Part of a small language model's weights.
Size: 19 layers, width 224, 4 heads of 64, MLP 640 tanh GELU, vocabulary 8192, 11.8M parameters.
Architecture: learned positions, tied embeddings.
Training: a variant of Adam for these matrices, 483M tokens, 3687 steps.
MLP neurons of a small language model. Each row is named by its layer, matrix (up: input weights) and neuron, and shows model dimensions 32-223. Each number is 500 + 50 x the weight over its row's rms, rounded and kept within 0 to 999. Numbers have three digits each.
After each neuron's rows, "fires after" lists the tokens most often just before its 100 highest values on Wikipedia text that the model never trained on; "fires on" lists the tokens most often at its 100 highest values on Wikipedia text that the model never trained on.

L15.up16:600472540448509511477441551624550464604494457470495480436463430521488482442484494528551595455497490570510484445491547464475494558480499484447533492448472616512506558504527502479498496516493508430469523436500509578529505522417491502510595545538472483537402541541529499513515523469417457463538518608599544441595528510482439518467397461608597532475557446414577532576550432473402461498491455489488600509483540471523443496541551454447448550495518449497504389460578620525513467483507488513568518439557477555494423548378477510596460594531514505524559530612540500485546550440466498439
fires after: "=", " career", " as", " life", "Career", " ="
fires on: "=", " a"

L15.up456:515425509497536523548563422477447511508534570540583450462469416418521499436535521561514459399458490425490513557514479478476428578441507483437444529464404469505543365523555479526477519473505408432471535479546524543479530543529525440463498498504444350447487427497531442433493508509435581499462556477515485580496560598434530519467478531575524526516499470536510623482539493513520411479590581484498530439395555566503425524525518503462557555497519488526506460513448514535501500467445476476463552529395479569478559472480543524545583493435423467469557481522492436465442530434555473456
fires after: " to", " and", ",", " in", " with", " of"
fires on: " an", " the"

L15.up607:455513513433567453450486435420376509534521440515532482554586491385494470530416540471503424415411511454526472524528505520505560509543452548510448422467489667448535460428557528519476538455513496484478465383561485529516591530602471408519561568512468419460488461540497451567541496500365550473519532597494454534485554596412496470473494360567429486506483514466564587491571466502496450508599515471521529465509416381538443447493486482448557553528518508590532524508396444470517507484501488534436476528477477542513522472492550470561564539530478555563514492504509496531540414467503515489
fires after: " in", " In", " of", " from", " to", " at"
fires on: " this", " that", " his", " her", " the", "'"

L10.up475:498443487492450539519505525379448485470449457468478561466455549549432527417464507501497428577567452552523469513540574489468458576507447573559602561486573545510437544486511479516421454492531575563448526499500462515549462542484479450445439558492612449547462486625487498481455509577479469524476508433543559419514500486459544652485457470420553550545501489461457543523630495504517515495486538572469508507488528499553521533455513579479457491497576569454596477586416501475497529495487565470491569465381421470510546589435522413531587536539410463467474493508487377481532532492529417442
fires after: " W", " A", " C", " D", " IS", " |"
fires on: ";", "-", "1", ".", "R", "N"

L7.up594:532458485459628523541536507511459523505526531592525504516536406551472527451443499511515422453526549433421534542548461458502457509541430541459517379501357469423601467415510558526583482547491459543471478488517546550482534435576542423516462445605603433506491490506525509498526478485413468535530507538414539564542595514438536442464477426548502580481586405407496547522530507520515527510447443525518494551504422488505477353482521471499468531485521500470580570520533603539480488513408492473466488565437437557529604611491580504461507487499458497556547483561453495420517548419512433474
fires after: " |", ":", "/", "si"
fires on: "  ", "/", "bl", " www", " $", ":"

L10.up335:526521445598378562431528529445508505539521450437658427443459391493462460488536601481499474515516560520437510553509495455524417560547521599521533488510544439551488390492499507394546488529559548545520517470459528548452476584540528459562398504493501453472435566354461481450524505539471626480480501521441528440507468570416495471514459550566465468539465487523545527484509559525551478520497582549569498500432548509570527543482502552495495478479534544450499442457526493479555507420459533502443528383534453456580507530438496522576514618538371532420489456508490461444577438448573469485
fires after: "=", " |", " (", " and"
fires on: "=", " aff"

L8.up620:507498521493447536555548471480534515497559599423585586548460514457506554533518545492508593523451490502510470541478357495455371558512493454475411418473444541412494502516531500456480515544459534503496535516564474539486478546520551389566455445519428437517457426499498476506395449570470486495485561495568471458441512421535531557455582443463391519540431557534517449542440550520526450568423644501577491490468501521572482585463570516483513532492499575559523487485469447460581486490495472550517417443553477503485468395576459484493515481436473484592552417565502504421505468534481502534
fires after: ".", "\n\n", "=", "\n"
fires on: "\"", "ing", "Early", " According", " Early", "According"

L6.up37:524542511446481524516570496514555568453613621456494566551456546531489490517404506459474481388468563433504510493556435397548448526532372450514526385507413561506534526561532527543513481558447462510397559510562519519463598479527530439523554497589442453507434392470575466501549421503444447508461543533509508531563560489593566571548496464499411415513511606475484489534445490509527496459513489496491496539474445502549420485473542531454497646458519588526456525522532543529474476475528489503502452500452432564518545426497444571414562450454471487519590402520489560421452482548452508482
fires after: ".", "\n\n", "\n", " Up"
fires on: " At", " On", "As", "On", "\"", " As"

L3.up288:503475579466487560458556497434547555548438636470511476501550484479491465452483464542525496519474536430438462530469508490495422552434430522513557500479478464507540470449507504428548523534510485459461483494592506518432552530529518307560341479556515496435479449435507496464547406442505570519498530492578454507524513556428554497550499431465418464493520596434555521419498565514536432500616505507437484506548475566491535593533513435499488581597458495517494445485495455452487576526428426515465522497464483596532521458555541562506550552620518486473481495465451504461485565489547477528
fires after: " |", "|"
fires on: "  "

L13.up138:405490531529607527490416487436434589600432536501542522474524498453483494413449493566491400521497482501414542466460551495547519589571404551508520484526411599520473464407552505493470535511533540508453547487549553520417595559504494485490498443501569410518459425534530514479542473537455489496461597465560467491497545638480475502568514480471399425515556462513571568540507519533491510576496417496558520467519557527451454517488464464544346481483515487464606425514457507475514486490538456604405533511377479535501442575468503461469564538492432542518442439532553556560500539487494504559
fires after: ".", "="
fires on: "\n\n"

L12.up256:452540515413566538509427532492477570603519512472555525470489594473450459528496496479528547522444449515418572517448520519468530505588487501550509546478419529498519576439557478540491551561447548489488442457537514426433554565494484511465554508513554530510547407543551505471519521467449492503511577409569450476522477522493491487548491447456434479526580513508496481531404428499517612609435428523444577518521596511424472545546454435491470450495467549529526351449543562437512508505512526554482533553330475573505399545478402522487520515535425435535504408486556499593525540495474482587
fires after: "=", "."
fires on: "\n\n", "=", "\n"

L2.up94:497501484457527427544517424492421513515464482466509567476544570510454483392466564507476398489513515532579616483546525470528491483493402435513608455473519500432623473475567519575501498443479573516347523477462450565501474551473529499427537499402551461531512469511496503507446590488494410572522565456507579489488621468427518462454557440475573547517565511390442536584547517468531566536472509455513423466586488439493459517426464500441526495479515524479519550459460577539464475528529513498569521562416419568561498553457518520493519468549409544438525545479502542434482553401550482481
fires after: "-", "|", "\n"
fires on: "-"

L13.up190:448539455504505463546503492468472536622453499516452513500504557469480555515402528433503497514506493475485634480539478552469518545582361541486502449500439570461556461433557386540462561509444565472493530551553499491448567542495516497534479544466494531594502490524455460545434528468413490508476601471523430554510495512479547609558578438498490528513500503418540504457451480471537545561441423469544445508518524494525424544515453459529443587481445498549480425428446550444470492500541509514461461543565496532544507534562427514440574532554449540484619409505557482578561407477507467449
fires after: "=", "."
fires on: "=", "\n\n", ".", " |"

L12.up150:485602565453565507537475557429480585566481556516601463401442534465491445514508495479395510432431515449382540435466486558460505503550504550510450538460405494462527572387549506503535493553454501463572554483547551471404589550479543516490562502527544538492521483556544546440514451517458512490467536474491441545562487522480456461521510458425553526477587462455492520527372461456546489567423543483392498508518571516450397528529418450502561466489433492530510448437600537467475497496541526553459601515366494561503500535505491516557500534471434469514514444546513425542495540459479551633
fires after: "\n\n", " and", " co", " career", "Career"
fires on: "=", "-", " inter", " super", " bi"

L15.up351:509578540502508517532499532452601469532581464474504422469525468470479543486516457438448511510419537458483493445596479455564513483425506557420524500462402431503562495439592520537451416599560468428450585502469555481476490595491515547459490520561547497627477531491476514656463475503477449496552525514398431551518539459631519469503579414576518545575542522516493518570477457444503570501470557492427466510454509486510543468493405481493467501426438487433576576481565504489452509530461542546466454555506531541572493454519508477552472528500460509451617477614462544535451486399551521485
fires after: "{", "-", " was"
fires on: "2", " \"", " Website", "\\", " \\", " part"

L6.up328:430543599339580429432513442503493550530581486571475598530493581488493510494424514475553565391529463479547554526499521436435469490452464443481496503510401552563511476415556507489480462499462457521522604496511465496489548475514497485522485518549513446481425438460532530507527437598417509526398619486570495522523519534526507477512512451548548467524531571503486491561516396507557432486477516478515535509518502529585447464461455568390556518491521526493523488534450530486466475494506463451511532528446387604506477432432559558450570519428405392503549494504479502353512544519478492567
fires after: "\n\n", "="
fires on: "="

L6.up264:511438501507475454518515416402507504558561475445567593579531472522453509448410485494427509467498584503545539534534415387529462606513591408400467514491492590532539506523528488508512512543461497572466465518494465496532452510564490545574517517608518498518435514560544479551560445581456529467437538549486392480569545434603546456491565472509455460483548493478486530450595528458463527480501516509460483455533473556565542472472558511428439510554582604581552504591458516461497462479438547470432462509529438497522483419484537513432545546420482493590541451547495456428409486523512455463
fires after: ".", "-", " |", "|", "\n", "\n\n"
fires on: " \"", " There", " Website", " It", "There", " You"

L10.up419:484464493458496504504417495502446446482503439574492521467491507546519529473517571501400524444481540540453537616557519543474463533545474481467545433491488568449541488540500520518494600533453496506520527462481535513588491460509465506385483482543583460514525502497467585474495497499525495480510596450515520498441433499470583511495512571442431448577450358549549550511504508398420524575517546554473448405474513633497447450468546471410579522426402433530496618616475491574543630435561511501494416429401450500543504465459573506508420520490491509460439488505547467507519512370541429421
fires after: "|", " |"
fires on: "  "

L13.up349:548547508516437545559528500496516497502486541566543522380435556506464400477379449472484477550514461456473519467541449529436465509537547523437453494577514518412520514437519343469479511512595543506539530458601485635476441606466479375464398525570511448454477439512604453567446499461490518458473514519449476547555487467494510534533582473472532528546571444426438530488479592519524525508457416477430485490533536515499493545478525481485486562504467522478558479522499464505603569476509517546563510528473526603548482583482481459482519486541494414495521438517508445490499527495455439470
fires after: ")", " Jo", " App", " |", " film"
fires on: "\n", " |", "achi", " (", " 1"

L12.up537:370543468499499577547449503402445538600438589477574483524457485465510511522414501494505541444508502496431527480502523484508504563530401554505492480554418657453535444525546454470480544481504478507545565550564517524407620519503571487452539447508566491496473458557526432536556450538425542483485612522518504494505570579516471530514510521434453499494571536601569530493502523510512518554541406504508460443533550597565395548545422467529395514494435509469536475468513552461473435463481493539404503553460502517541457470523446551459563540476465500537580408561515434558450479496454448503
fires after: ".", " |"
fires on: "\n\n"

L13.up502:474516578492486485421432519498544522541599401497484538475555529472434547410472471516599523551421423445545532406504544414448582419441504586480578448582493536488445549528547512440505510459531449527500530504419512384465474553474521527395527547465582414448498554494534443488533472490547543497489517539535479506507558452582474316504526448505568471522517524529520505607483503488554583518526473554502526420543544423455474514607418481447469436448548434497502534571533557510541481522465541524458483489434526539461510522516447493517448433490472501570528479514560594473592523552510493503
fires after: "|", "{", "-", "%", "\n", " |"
fires on: "\n", "|", "2", " were", "1"

L13.up35:476515530421487505512444459448526630574481450597633472428477451409499465464428549460467428505486468613454578470452435575576505567426454484507459451484459611466529477493543463480561524510518514584539538470539601436471594463563547430509543560514519560497506446516465567527477486518402555471522598450516532513459477542397519562575423550532480490481515516476549506471497437559529401525519535434566486495481563463512446572494480454462497531512476585513604540501515514525520488442516500551409548529376562501546423503541600512525569549473505527475400448429506476580465547447434504500
fires after: " of", "=", " the", " |", " for"
fires on: " the", "=", "  "

L7.up393:573541429498523518519521583507443549516541430561604541476510383442452568416463564515518534421512504556450513497513421419485525450527534483397446483464477520486485446454538477413487511569493494506473564425463572494551493427596548455518481594568440472527505520535570508488578449526418533514466576603442507510549521526547474514488565521547490507499523429482516567502494585445469443540463493507592457560447552510530472500551500480466436524569580480426515479596372483496517493493485484474504488523435437594470464442443495467492497517418463495443503562447474445370467429427589459483
fires after: "\n", " |", "|", ")", ":"
fires on: " \"", "-", ":", " h", "/"

L6.up344:516541562392641539492505506475511526481566528557540544613496507516473523462493489465540455475565516486469469535538456481478438528459435489422520494528338500492554499442529520497555477589520405455481541517429551475445462461511500475494463517622592434539507412575598533528457478475372382529472545468527580468471482516493508532512450411536483471570510451545471583569539441577568440564523567487489470556502443431514439401480481522458543502462476473526503550462548470510494481462510464419496495559381465574534508501482552549538511436521419437489482509541475515441495582475473481488
fires after: "\n\n", "|", ",", "="
fires on: "=", " as", "  "